From a checkpoint of a small transformer trained on Wikipedia.
Size: 4 heads of 128, MLP 1344 SwiGLU.
MLP neurons of a small language model. Each row is named by its layer, matrix (gate and up: input weights) and neuron, and shows model dimensions 357-420. Each number is 200 + 20 x the weight over its row's rms, rounded and kept within 0 to 999. A neuron's up and down rows have the sign that makes its largest values positive.
A block is one neuron, or neurons of one layer that tend to fire together. After each block is what it responds to, as a language model described it from the Wikipedia text at the highest values.

L4.gate594,208,180,206,185,189,229,205,204,171,198,203,194,191,185,202,233,179,186,191,220,209,211,237,217,168,188,173,195,233,214,196,201,243,215,223,204,200,180,193,194,203,220,233,171,222,225,169,210,165,220,214,187,187,220,165,191,174,165,196,175,204,214,214,197
L4.up594,219,160,192,217,210,203,233,235,200,207,174,202,208,211,199,195,188,213,176,166,230,204,196,206,207,235,161,202,189,242,177,212,243,194,190,230,187,185,200,195,179,218,164,174,195,216,181,209,216,169,220,198,206,205,241,205,204,175,221,200,212,184,218,186
L4.gate879,173,194,182,206,189,211,174,212,152,195,197,217,194,167,179,177,210,178,215,217,199,231,197,162,234,225,174,193,204,167,216,194,227,201,186,210,191,232,199,216,197,196,224,209,199,229,210,207,194,195,194,198,189,181,162,201,182,187,202,217,199,199,188,222
L4.up879,204,162,203,213,205,189,198,196,203,208,193,167,189,208,202,207,182,200,207,207,201,159,180,220,203,226,193,203,182,159,220,185,209,219,165,197,179,176,192,173,189,199,189,197,222,186,201,205,205,198,208,211,189,200,209,163,186,199,191,192,177,159,211,172
Month names, year digits and end words in dates and ranges, e.g. 24 August, 1994–1996, until the late 1920s, 3 May 2025 – present.

L5.gate119,185,173,193,176,232,205,167,215,230,155,220,187,171,204,195,218,181,216,211,199,199,205,175,215,211,203,162,192,194,193,186,169,182,205,244,171,223,197,202,219,210,227,233,194,180,196,222,204,220,195,184,222,183,189,216,170,171,198,183,196,193,198,198,186
L5.up119,202,176,207,226,201,214,211,212,200,218,170,181,222,184,230,212,184,200,211,213,216,185,210,179,177,198,207,137,194,196,229,200,193,195,167,172,172,242,249,195,184,180,195,205,190,176,188,164,179,219,234,223,205,185,212,173,195,250,187,209,200,204,228,233
L5.gate253,164,191,211,231,206,206,204,181,199,166,179,207,208,199,178,220,191,195,216,205,172,219,205,224,176,162,217,217,195,185,211,178,189,203,212,205,165,221,220,189,211,188,201,191,198,218,178,228,229,205,177,215,202,213,161,204,200,169,176,173,197,235,234,203
L5.up253,225,199,214,202,192,210,218,213,187,178,172,239,190,174,215,207,229,218,251,222,223,196,195,217,189,184,230,204,186,214,198,165,193,212,194,173,254,219,213,170,214,216,185,211,155,186,221,209,190,193,172,185,204,188,182,213,176,212,221,216,195,226,220,227
L5.gate473,224,185,187,197,186,223,226,211,207,179,181,172,189,202,182,161,180,178,201,168,178,200,222,207,180,201,219,189,187,192,200,204,170,181,214,233,206,186,164,210,192,207,208,198,244,192,201,201,204,196,201,203,192,207,203,238,216,198,177,204,213,163,211,205
L5.up473,234,217,215,236,173,182,229,175,214,226,204,208,193,176,176,194,182,196,212,175,231,221,223,198,226,228,199,200,162,172,207,178,196,221,173,189,195,212,221,214,182,181,192,193,203,172,205,191,193,220,218,191,229,200,232,193,219,190,189,211,201,166,190,199
L5.gate548,239,213,192,186,184,217,214,181,211,167,191,193,198,199,197,184,232,192,224,221,185,205,215,245,187,152,196,172,218,192,202,217,218,157,184,190,201,180,204,199,196,244,184,168,204,199,240,203,212,203,238,194,218,183,209,172,201,209,175,171,182,188,217,184
L5.up548,179,211,200,209,181,201,236,170,173,163,211,136,195,185,217,213,185,160,199,229,177,200,210,210,210,212,165,160,195,240,229,175,190,218,185,201,206,187,200,197,182,190,184,193,177,187,201,210,155,192,229,213,186,188,232,195,209,173,177,165,208,185,166,214
L5.gate599,184,238,220,175,209,201,202,191,223,175,211,169,207,197,191,197,202,201,220,211,207,190,255,201,185,207,197,200,226,194,195,196,194,196,172,219,202,167,184,189,165,200,210,207,171,237,193,172,195,195,205,207,188,219,211,193,195,196,205,200,180,212,229,224
L5.up599,195,205,189,161,212,195,205,221,165,211,196,206,164,208,165,202,169,233,202,199,244,212,184,220,210,158,187,218,182,198,219,233,189,187,174,195,196,169,209,207,184,200,231,215,196,206,184,196,191,194,227,182,237,188,194,151,175,214,185,185,188,203,179,181
L5.gate607,220,232,177,190,220,258,203,227,216,196,223,202,211,239,187,195,210,173,228,185,203,183,193,207,219,194,188,175,226,229,179,215,203,204,197,216,186,223,197,216,219,239,226,216,163,217,199,200,179,161,210,189,207,250,228,224,170,219,201,220,186,189,193,187
L5.up607,204,221,184,227,164,155,183,209,187,192,188,169,202,211,166,161,150,210,205,194,222,166,194,212,197,196,204,219,178,211,192,191,205,194,149,224,194,202,198,249,256,184,209,219,221,214,190,192,236,194,187,200,189,201,191,216,206,215,220,171,193,186,220,189
L5.gate817,175,207,234,194,197,164,187,196,173,191,219,229,184,214,187,199,218,208,205,139,185,190,213,205,190,180,185,210,176,191,237,162,206,210,200,197,199,196,207,206,188,198,193,186,201,185,247,241,210,165,247,211,167,178,182,177,204,193,236,181,191,214,209,209
L5.up817,221,190,184,203,193,208,161,230,194,223,165,193,209,196,192,194,156,209,198,205,222,167,192,200,159,168,216,197,189,175,227,236,197,214,225,219,204,217,224,178,189,176,199,188,182,223,191,201,209,214,168,195,188,214,175,180,162,220,194,196,218,220,203,210
L5.gate1207,176,166,171,176,195,215,209,207,187,181,180,213,237,200,214,241,210,205,178,203,196,233,203,169,179,212,174,182,220,180,219,188,209,199,209,204,175,227,207,172,222,212,226,186,208,198,170,194,221,210,220,195,207,224,187,223,195,165,203,213,194,182,186,195
L5.up1207,214,198,204,201,188,212,230,193,199,161,192,180,168,176,198,157,197,181,201,240,203,217,206,195,219,185,175,187,233,210,171,223,175,218,201,180,161,201,200,188,237,190,203,247,209,221,173,185,209,188,188,192,174,216,212,220,184,209,224,219,218,222,189,204
Last digit token of multi-digit numbers, mainly years in biography birth/death dates (1886 – 1973, born 1955) and table figures; occasionally the word life in Early life.

L4.gate189,201,209,190,179,204,206,200,176,220,181,202,175,196,234,224,226,237,217,183,197,195,199,218,222,212,212,177,175,226,206,200,201,213,209,203,225,188,195,196,216,174,206,221,188,221,201,225,192,197,236,192,228,199,190,205,239,172,200,180,189,194,234,230,182
L4.up189,190,209,233,176,170,184,176,179,210,177,147,220,181,212,185,220,206,216,199,179,183,172,226,186,228,157,205,187,181,197,204,185,200,198,209,210,192,232,222,187,210,193,195,223,170,196,195,186,195,170,218,198,199,208,208,199,182,219,223,175,189,199,207,204
L4.gate987,181,203,192,210,205,215,225,211,198,192,191,221,205,217,198,248,208,193,185,174,209,182,193,184,239,208,206,253,217,206,217,197,180,208,186,189,190,199,183,171,201,202,204,206,210,208,199,216,188,202,216,203,230,183,212,238,206,211,233,224,194,169,199,188
L4.up987,206,220,174,184,204,195,238,200,216,202,175,218,197,207,202,189,214,186,207,222,185,202,207,233,167,225,184,186,219,198,208,175,184,193,203,185,253,229,187,190,187,209,235,185,206,197,177,224,212,172,190,240,188,196,190,200,202,201,172,201,191,197,170,210
Fires on the leading "2" of a 2000s year after a date, "in", or "the", e.g. "July 1, 2018", "the 2012 ASCAP"; sometimes other leading digits ("Top 50") or decimal points ("3.26%").

L5.gate11,196,192,181,202,192,204,196,148,187,198,167,196,172,202,208,214,252,191,186,220,222,187,215,207,189,195,179,230,213,228,240,222,174,173,185,204,182,234,190,198,209,168,181,234,221,201,214,189,215,210,189,229,197,202,179,206,172,189,193,166,147,219,238,216
L5.up11,202,216,186,207,210,201,195,177,166,241,213,187,216,211,230,204,226,188,203,159,215,206,200,175,248,202,214,193,186,223,237,188,182,197,198,203,209,246,200,180,186,187,209,209,212,199,205,202,194,187,197,214,223,200,192,201,192,195,174,195,196,222,201,221
L5.gate446,199,201,209,181,185,225,199,206,216,176,207,200,185,175,223,239,200,224,182,209,206,180,183,219,202,227,182,193,188,173,195,197,210,189,194,168,207,229,198,189,206,198,179,176,235,226,247,221,173,171,169,195,247,185,196,210,201,208,205,234,205,154,222,239
L5.up446,209,172,177,191,197,209,206,234,212,192,180,204,178,217,218,217,158,221,184,188,206,186,192,166,212,227,212,200,192,217,226,182,191,221,167,202,172,208,195,160,213,227,156,162,182,199,232,214,217,184,183,193,187,170,208,197,201,197,199,179,221,192,207,219
L5.gate592,186,187,208,201,186,211,233,197,194,200,216,240,238,211,206,212,231,222,193,196,219,182,230,199,219,180,204,185,220,203,205,196,186,191,201,235,193,201,202,178,209,190,158,194,201,186,206,197,237,188,184,206,239,198,186,196,170,202,187,209,190,241,169,201
L5.up592,196,200,206,201,170,181,191,200,193,211,184,199,198,188,200,178,190,174,197,236,237,199,190,252,247,203,208,229,182,212,218,212,214,173,215,180,195,188,201,192,182,182,202,205,220,229,172,186,215,189,209,200,210,194,224,178,222,235,211,186,173,198,190,233
L5.gate676,236,200,214,201,188,190,179,220,216,183,167,173,180,177,179,169,201,204,223,231,238,194,252,165,222,222,194,168,191,174,195,207,209,195,228,177,202,202,191,188,216,217,205,185,194,216,205,209,247,208,170,171,194,177,247,216,202,230,192,205,180,188,207,205
L5.up676,202,205,163,213,227,182,194,188,207,211,240,202,194,160,219,239,202,225,214,211,214,223,212,180,224,199,207,224,204,182,182,220,169,176,174,179,183,189,177,193,203,199,242,218,196,231,216,221,187,192,190,162,197,208,168,206,193,236,193,194,205,199,162,211
L5.gate937,182,200,242,204,191,195,186,189,188,217,205,166,189,220,188,184,212,201,212,207,216,201,188,203,176,190,210,176,237,182,183,222,170,185,200,206,226,206,171,205,182,192,223,186,207,198,180,233,200,199,174,215,224,212,193,184,192,229,197,223,239,194,213,220
L5.up937,194,164,222,189,180,210,200,207,229,224,213,178,171,207,205,200,228,177,171,197,217,196,211,202,214,199,197,172,203,255,205,215,194,177,157,212,205,166,221,212,227,205,187,206,206,178,204,170,193,221,187,188,202,185,222,207,194,172,229,203,204,213,200,216
L5.gate1210,201,188,179,169,205,209,204,263,212,207,208,170,225,203,167,186,209,220,183,186,205,202,207,223,184,240,195,248,188,201,214,179,206,204,199,195,192,222,168,174,185,203,137,198,216,203,159,237,218,197,170,191,235,197,182,218,192,181,204,228,180,188,179,225
L5.up1210,200,185,170,184,188,218,209,229,225,203,195,186,206,240,192,183,205,224,205,187,202,209,236,234,195,228,241,206,182,203,202,211,179,195,175,214,173,198,173,227,207,217,168,197,185,232,206,210,192,228,188,191,181,163,218,191,207,197,196,211,207,179,210,173
L5.gate1250,205,207,222,154,218,205,178,194,201,208,169,158,189,180,234,199,202,215,212,210,217,164,184,185,231,203,154,226,178,215,191,217,196,198,215,195,188,164,190,171,181,232,213,198,197,185,214,168,219,178,190,218,169,192,186,178,203,199,178,218,211,236,231,189
L5.up1250,218,203,190,171,194,198,162,186,203,229,206,169,193,151,215,200,218,188,216,204,223,208,216,214,211,194,226,185,234,204,206,190,198,208,200,213,184,179,167,213,196,194,192,212,229,167,203,213,223,189,221,160,178,237,201,190,207,212,175,191,217,192,236,174
L5.gate1263,192,203,176,209,206,217,196,216,199,194,219,205,232,202,242,209,173,218,201,218,219,199,216,197,226,191,188,218,233,202,217,154,184,175,209,210,201,232,203,177,207,220,238,191,212,170,209,185,208,210,201,210,229,189,197,171,197,171,203,207,185,180,244,194
L5.up1263,187,182,212,182,222,228,202,197,198,214,183,183,206,226,182,198,209,248,191,195,190,230,186,232,227,178,174,189,207,167,225,193,214,167,216,203,156,239,201,179,214,212,215,212,187,216,203,202,195,239,219,215,196,206,161,202,200,240,191,188,174,203,234,166
The leading "2" of a 21st-century year such as 2021, 2008, 2000 in dates, discographies, lists and date ranges.

L2.gate74,189,214,214,164,193,181,211,154,202,206,205,189,185,191,215,191,171,170,202,200,200,183,213,195,182,191,187,236,223,204,203,212,190,193,211,197,175,182,204,207,181,272,179,201,213,191,208,184,198,198,227,222,206,161,216,205,214,209,226,202,212,215,237,222
L2.up74,183,197,240,193,168,185,180,198,192,186,172,215,215,240,170,158,187,186,197,211,216,226,198,223,204,207,207,189,208,192,178,244,221,246,216,160,223,203,191,188,180,159,217,192,205,178,214,180,211,197,197,185,236,169,174,177,184,219,190,211,206,151,173,192
L2.gate556,179,232,198,170,211,252,201,203,229,206,222,207,197,209,237,249,223,190,186,237,175,231,218,206,197,231,201,210,218,184,226,210,187,194,189,188,196,211,192,188,196,192,194,174,226,180,179,179,201,222,207,199,203,191,159,185,233,192,232,224,187,205,208,211
L2.up556,190,223,198,198,179,175,216,196,205,219,203,192,214,205,194,201,181,203,210,229,202,200,211,218,182,198,153,200,188,153,209,200,195,210,212,201,184,196,194,194,180,194,155,195,197,179,214,193,213,216,173,167,211,211,173,215,219,259,200,178,197,179,164,200
L2.gate863,223,214,220,191,191,227,186,218,193,195,199,175,183,213,206,214,182,208,187,194,153,242,204,202,215,191,172,227,208,187,192,220,183,218,213,194,218,232,199,171,210,216,195,167,212,177,175,200,207,184,249,227,152,160,176,203,176,218,212,211,202,191,181,192
L2.up863,172,204,237,204,179,185,222,185,247,159,193,182,221,247,191,245,206,211,197,192,196,221,209,226,208,194,183,226,226,207,155,197,219,220,193,207,239,187,179,168,211,223,184,181,230,189,157,164,166,213,213,170,212,207,194,183,179,170,234,196,187,187,204,237
L2.gate1198,170,195,198,187,189,181,186,193,179,209,207,177,188,201,158,161,196,230,219,204,214,210,212,197,223,246,179,223,184,211,174,185,202,215,222,209,210,179,217,186,196,194,177,201,189,210,189,199,213,173,179,200,174,202,201,186,263,179,197,226,179,197,202,157
L2.up1198,198,226,253,210,221,158,238,183,183,205,201,173,222,234,153,220,231,187,169,172,206,208,215,201,204,213,202,250,225,201,187,192,175,230,202,225,150,214,188,177,223,197,190,180,188,196,194,204,213,212,239,225,208,181,215,191,188,229,238,207,218,162,226,221
Short word-piece tokens inside words, mostly foreign proper names in tables and lists (Sm-ol-iga, O-u-attara, Z-l-ín), plus × in career-highlight counts like 5× NBA All-Star.

L2.gate180,173,204,187,197,195,202,182,248,194,208,172,179,217,177,218,207,203,185,238,162,177,191,187,195,186,227,189,178,205,190,211,223,201,233,160,184,223,162,226,190,192,215,248,211,204,186,192,191,223,201,181,208,205,197,181,170,176,184,192,224,196,219,225,222
L2.up180,185,193,221,212,190,208,187,194,203,154,218,182,173,207,212,189,232,225,206,226,205,167,178,197,190,184,214,212,200,204,212,202,247,214,201,198,201,196,193,218,196,151,193,235,204,188,195,211,219,200,173,183,193,200,216,190,209,255,210,161,217,185,233,225
L2.gate873,188,211,184,176,199,190,214,193,199,184,212,212,209,231,189,205,236,239,189,211,209,174,185,210,232,190,203,224,223,188,205,213,185,210,223,209,211,242,213,222,187,185,205,186,189,195,195,190,187,189,177,230,223,198,197,198,196,163,185,206,210,189,197,229
L2.up873,228,177,220,234,184,191,159,215,218,228,215,158,222,182,174,215,204,211,213,200,209,207,247,181,168,213,207,193,163,189,177,213,231,217,187,191,210,219,254,167,179,209,201,220,204,218,184,213,208,175,205,211,186,196,176,212,229,209,188,208,171,187,218,179
L2.gate945,192,211,181,189,219,182,209,198,158,188,204,220,234,225,200,213,211,211,201,212,218,191,188,190,187,167,213,240,226,166,229,180,177,181,206,185,196,179,204,196,182,234,193,162,184,214,183,240,192,203,224,204,198,238,217,223,206,189,166,215,200,158,182,205
L2.up945,224,182,238,225,191,206,215,206,209,193,178,208,196,200,248,190,164,212,220,219,227,201,183,202,242,201,207,189,196,185,184,225,191,184,214,210,219,191,177,200,166,187,203,226,161,241,157,209,190,178,163,198,183,201,224,215,184,224,202,195,185,204,206,217
L2.gate1002,231,176,200,181,196,203,212,181,226,217,210,208,201,163,182,171,198,156,197,190,193,176,207,188,199,209,188,225,156,209,199,224,186,207,192,183,193,195,219,211,178,216,216,213,234,173,183,196,194,226,241,190,158,229,179,190,210,225,188,166,168,201,229,196
L2.up1002,173,201,184,216,225,190,179,181,226,173,218,209,176,156,188,214,221,188,213,195,173,189,182,220,198,189,216,188,202,199,211,179,212,242,220,186,204,195,217,214,210,210,241,210,175,199,211,206,210,217,200,198,162,185,198,244,176,192,213,200,212,180,211,230
Fires on the last token completing a year, name or table cell before a break, such as the 3 in 2023, the b in Zagreb, the pipe after a goal difference.

L5.gate58,181,213,217,181,213,208,219,189,193,218,215,187,199,196,209,196,154,185,220,190,187,189,167,189,176,206,187,200,220,208,173,201,183,194,236,213,206,190,168,221,220,193,193,173,235,198,199,180,227,201,194,227,233,221,205,242,192,233,203,191,222,202,239,205
L5.up58,211,206,204,179,191,205,199,211,217,160,188,204,231,234,196,202,198,206,204,200,197,224,212,179,175,188,161,187,233,161,180,212,208,173,204,221,199,212,207,231,216,207,204,205,212,189,176,222,224,202,170,205,202,203,232,201,176,185,182,188,202,200,204,219
L5.gate524,183,202,182,162,211,212,222,217,208,261,210,212,209,199,206,224,212,190,204,223,185,217,236,220,193,196,192,190,163,202,208,210,199,228,196,185,202,219,197,226,204,224,229,166,186,190,234,190,239,216,186,203,206,190,219,191,205,199,196,180,219,170,170,194
L5.up524,227,201,239,172,206,198,203,178,207,212,198,207,195,175,198,211,168,211,224,208,184,171,211,184,197,240,231,208,157,185,207,177,180,225,196,210,202,232,189,188,244,221,190,188,175,208,213,192,196,211,232,203,206,196,194,187,202,210,201,215,193,187,175,185
L5.gate626,210,215,214,193,162,196,175,170,200,194,189,199,212,200,210,197,188,179,186,177,180,162,173,226,198,223,186,166,204,211,169,183,169,217,205,206,209,253,235,199,210,198,218,229,187,221,201,199,194,216,185,215,200,187,203,178,186,184,194,182,197,182,183,237
L5.up626,208,184,222,197,181,213,221,223,199,195,200,223,200,171,226,224,185,189,200,201,214,195,189,247,167,199,210,167,209,212,197,238,190,197,231,202,214,205,238,183,217,196,201,224,223,211,233,220,196,171,210,208,195,184,181,198,226,243,206,190,208,196,187,210
L5.gate670,200,203,205,197,203,219,222,194,199,221,198,211,213,189,197,178,229,196,189,186,206,183,199,209,214,193,200,236,193,207,189,210,216,188,230,221,221,203,177,209,199,226,232,243,207,190,217,175,175,237,215,218,228,204,179,173,182,225,204,230,213,188,198,179
L5.up670,165,233,197,220,180,217,197,194,204,215,209,208,205,177,196,217,180,214,226,215,185,169,190,214,178,208,211,194,170,254,148,208,167,174,183,204,190,190,202,189,203,201,193,232,202,187,214,223,207,195,207,213,193,192,196,191,224,193,191,224,194,235,188,194
L5.gate692,199,229,204,187,211,197,249,214,205,174,147,202,186,171,185,208,198,234,206,186,180,182,228,209,221,190,217,202,189,218,199,201,212,219,175,206,248,175,193,209,200,232,192,195,194,177,177,173,198,212,212,203,213,220,209,175,230,214,188,215,254,236,184,194
L5.up692,189,194,200,207,183,198,203,220,205,193,200,222,196,222,232,204,166,196,178,220,197,231,214,194,227,189,211,199,182,229,178,206,191,189,210,223,167,222,237,239,231,203,197,209,205,211,190,227,177,202,171,202,211,224,178,206,242,200,216,158,208,157,170,194
L5.gate852,194,196,205,185,176,195,193,198,185,188,230,222,184,210,223,215,208,229,193,230,188,180,163,225,195,195,225,186,180,196,246,220,174,176,225,241,185,198,220,232,204,192,181,185,206,234,169,176,182,144,191,168,203,221,225,231,203,197,204,209,232,170,208,200
L5.up852,214,221,192,225,146,214,222,217,188,178,185,190,201,221,224,180,229,223,173,244,187,201,194,238,194,209,182,206,192,188,196,182,239,174,169,202,214,184,195,209,206,207,178,230,188,172,177,209,198,198,212,166,235,221,162,241,178,203,201,203,225,199,179,197
L5.gate904,180,209,183,204,175,200,218,190,149,199,180,211,203,171,217,174,183,194,236,180,205,191,200,234,187,221,206,205,199,200,216,210,179,223,194,197,212,172,192,183,213,215,191,189,160,209,201,204,203,198,164,214,234,202,172,180,243,177,185,179,236,207,154,214
L5.up904,194,184,217,207,184,195,167,191,212,189,171,162,203,164,192,200,159,164,197,217,215,210,177,217,213,225,204,211,197,155,178,180,160,214,151,220,183,185,166,189,202,209,170,222,184,199,198,233,183,208,183,204,204,240,163,186,225,183,174,189,210,207,232,205
L5.gate1219,144,196,187,190,200,214,219,202,213,206,189,184,224,173,220,174,191,203,229,190,194,201,174,188,183,205,188,202,174,201,153,210,196,189,218,154,172,188,223,218,220,231,211,245,166,196,190,173,159,178,191,220,204,154,228,180,214,227,210,217,190,211,229,200
L5.up1219,209,209,181,187,195,214,154,191,177,189,164,187,179,176,202,179,215,203,210,193,218,208,197,207,176,210,189,231,225,165,169,222,209,210,194,178,226,220,202,191,229,189,230,229,206,220,141,190,227,198,172,205,197,173,209,164,216,209,165,216,201,193,185,216
Award and chart name parts such as Award, Year, Medal and Top 5(0), plus inner digits of large numbers like 19,000.

L4.gate117,217,176,203,192,199,188,215,202,226,236,235,186,185,195,192,221,221,169,210,199,203,213,206,192,191,240,199,186,197,201,181,199,183,228,211,217,247,207,210,214,190,200,209,216,198,190,248,212,223,209,213,234,221,201,210,220,191,202,183,204,219,176,210,202
L4.up117,205,177,185,182,160,203,196,225,194,211,202,208,235,203,212,222,213,178,193,197,180,252,170,193,200,230,190,185,187,229,218,206,197,197,171,199,201,221,156,168,198,230,198,191,190,232,212,206,211,199,191,222,187,226,191,230,192,176,228,206,219,218,199,195
L4.gate1056,201,192,177,205,180,194,176,215,187,183,204,163,188,184,244,206,220,184,186,217,178,206,201,191,218,262,214,178,189,217,234,221,176,207,171,195,197,215,194,182,193,196,180,183,206,216,209,213,183,211,175,209,195,204,170,185,193,231,170,201,171,225,252,179
L4.up1056,226,209,182,185,210,186,215,197,180,230,181,180,183,224,210,221,234,216,197,214,231,200,218,206,171,223,204,205,193,224,190,192,204,202,183,212,180,240,202,201,188,219,231,208,228,214,183,195,209,239,184,195,203,222,216,176,154,166,192,172,180,185,212,194
The leading 2 of 21st-century years (20xx) after a space, dash or parenthesis, in dates and ranges such as 2009, 2014–2016, (2023).

L2.gate129,194,200,196,204,191,201,217,207,234,179,200,206,213,203,185,164,227,203,204,210,194,179,181,234,219,221,198,169,175,198,219,229,166,193,250,192,164,212,202,176,199,237,200,207,203,216,243,191,195,230,171,194,205,189,194,181,202,206,188,212,199,234,245,214
L2.up129,203,219,206,210,213,211,233,189,188,161,208,217,186,192,209,218,190,180,212,198,173,219,175,165,227,179,194,223,227,215,201,221,228,175,210,229,228,233,213,199,214,213,183,195,203,186,199,193,184,185,202,192,235,209,224,239,228,199,179,200,203,189,199,198
L2.gate958,212,220,250,202,229,180,194,166,164,196,225,181,186,213,148,153,209,203,195,218,242,174,199,197,203,179,211,217,190,213,243,201,192,225,176,196,178,217,227,222,200,160,152,201,212,218,222,216,203,179,193,195,170,201,193,201,204,212,176,204,186,164,197,178
L2.up958,204,207,216,226,208,217,174,233,201,213,205,208,197,211,197,216,189,213,206,195,145,165,226,180,214,249,210,199,211,192,178,218,221,206,226,184,202,211,210,188,179,191,206,191,214,214,227,186,203,176,178,193,225,214,196,207,171,201,206,194,187,167,210,217
L2.gate1113,193,212,181,194,176,184,180,209,196,233,226,202,167,190,192,201,184,205,198,182,199,210,195,206,232,190,215,230,247,210,216,240,188,203,161,187,198,193,202,206,203,190,158,204,214,201,191,177,228,182,198,211,149,202,195,210,187,173,233,188,187,197,213,217
L2.up1113,223,190,194,229,194,211,222,216,167,192,192,188,210,178,246,214,247,232,200,199,183,197,210,207,188,226,165,211,204,166,206,179,195,219,187,207,231,211,206,193,168,214,225,156,208,220,191,223,220,188,182,200,178,209,198,230,173,191,203,186,199,243,203,189
L2.gate1222,201,195,211,233,196,216,209,240,176,193,190,221,203,210,170,199,203,205,200,178,196,182,187,208,214,198,172,218,222,180,172,188,206,196,210,186,194,194,201,187,139,241,218,170,196,188,162,210,185,231,218,229,203,183,222,176,191,168,181,185,200,230,173,230
L2.up1222,202,193,183,182,164,178,199,224,239,202,174,206,208,231,179,216,171,207,222,201,207,209,210,230,209,228,209,204,230,179,231,202,202,200,187,200,213,203,197,187,182,182,209,188,230,225,209,195,185,189,182,226,217,179,219,191,204,206,175,145,225,216,173,201
The first digit of a number, mostly a four-digit year (2 of 2012) after a space or en dash, in dates, season ranges and coordinates.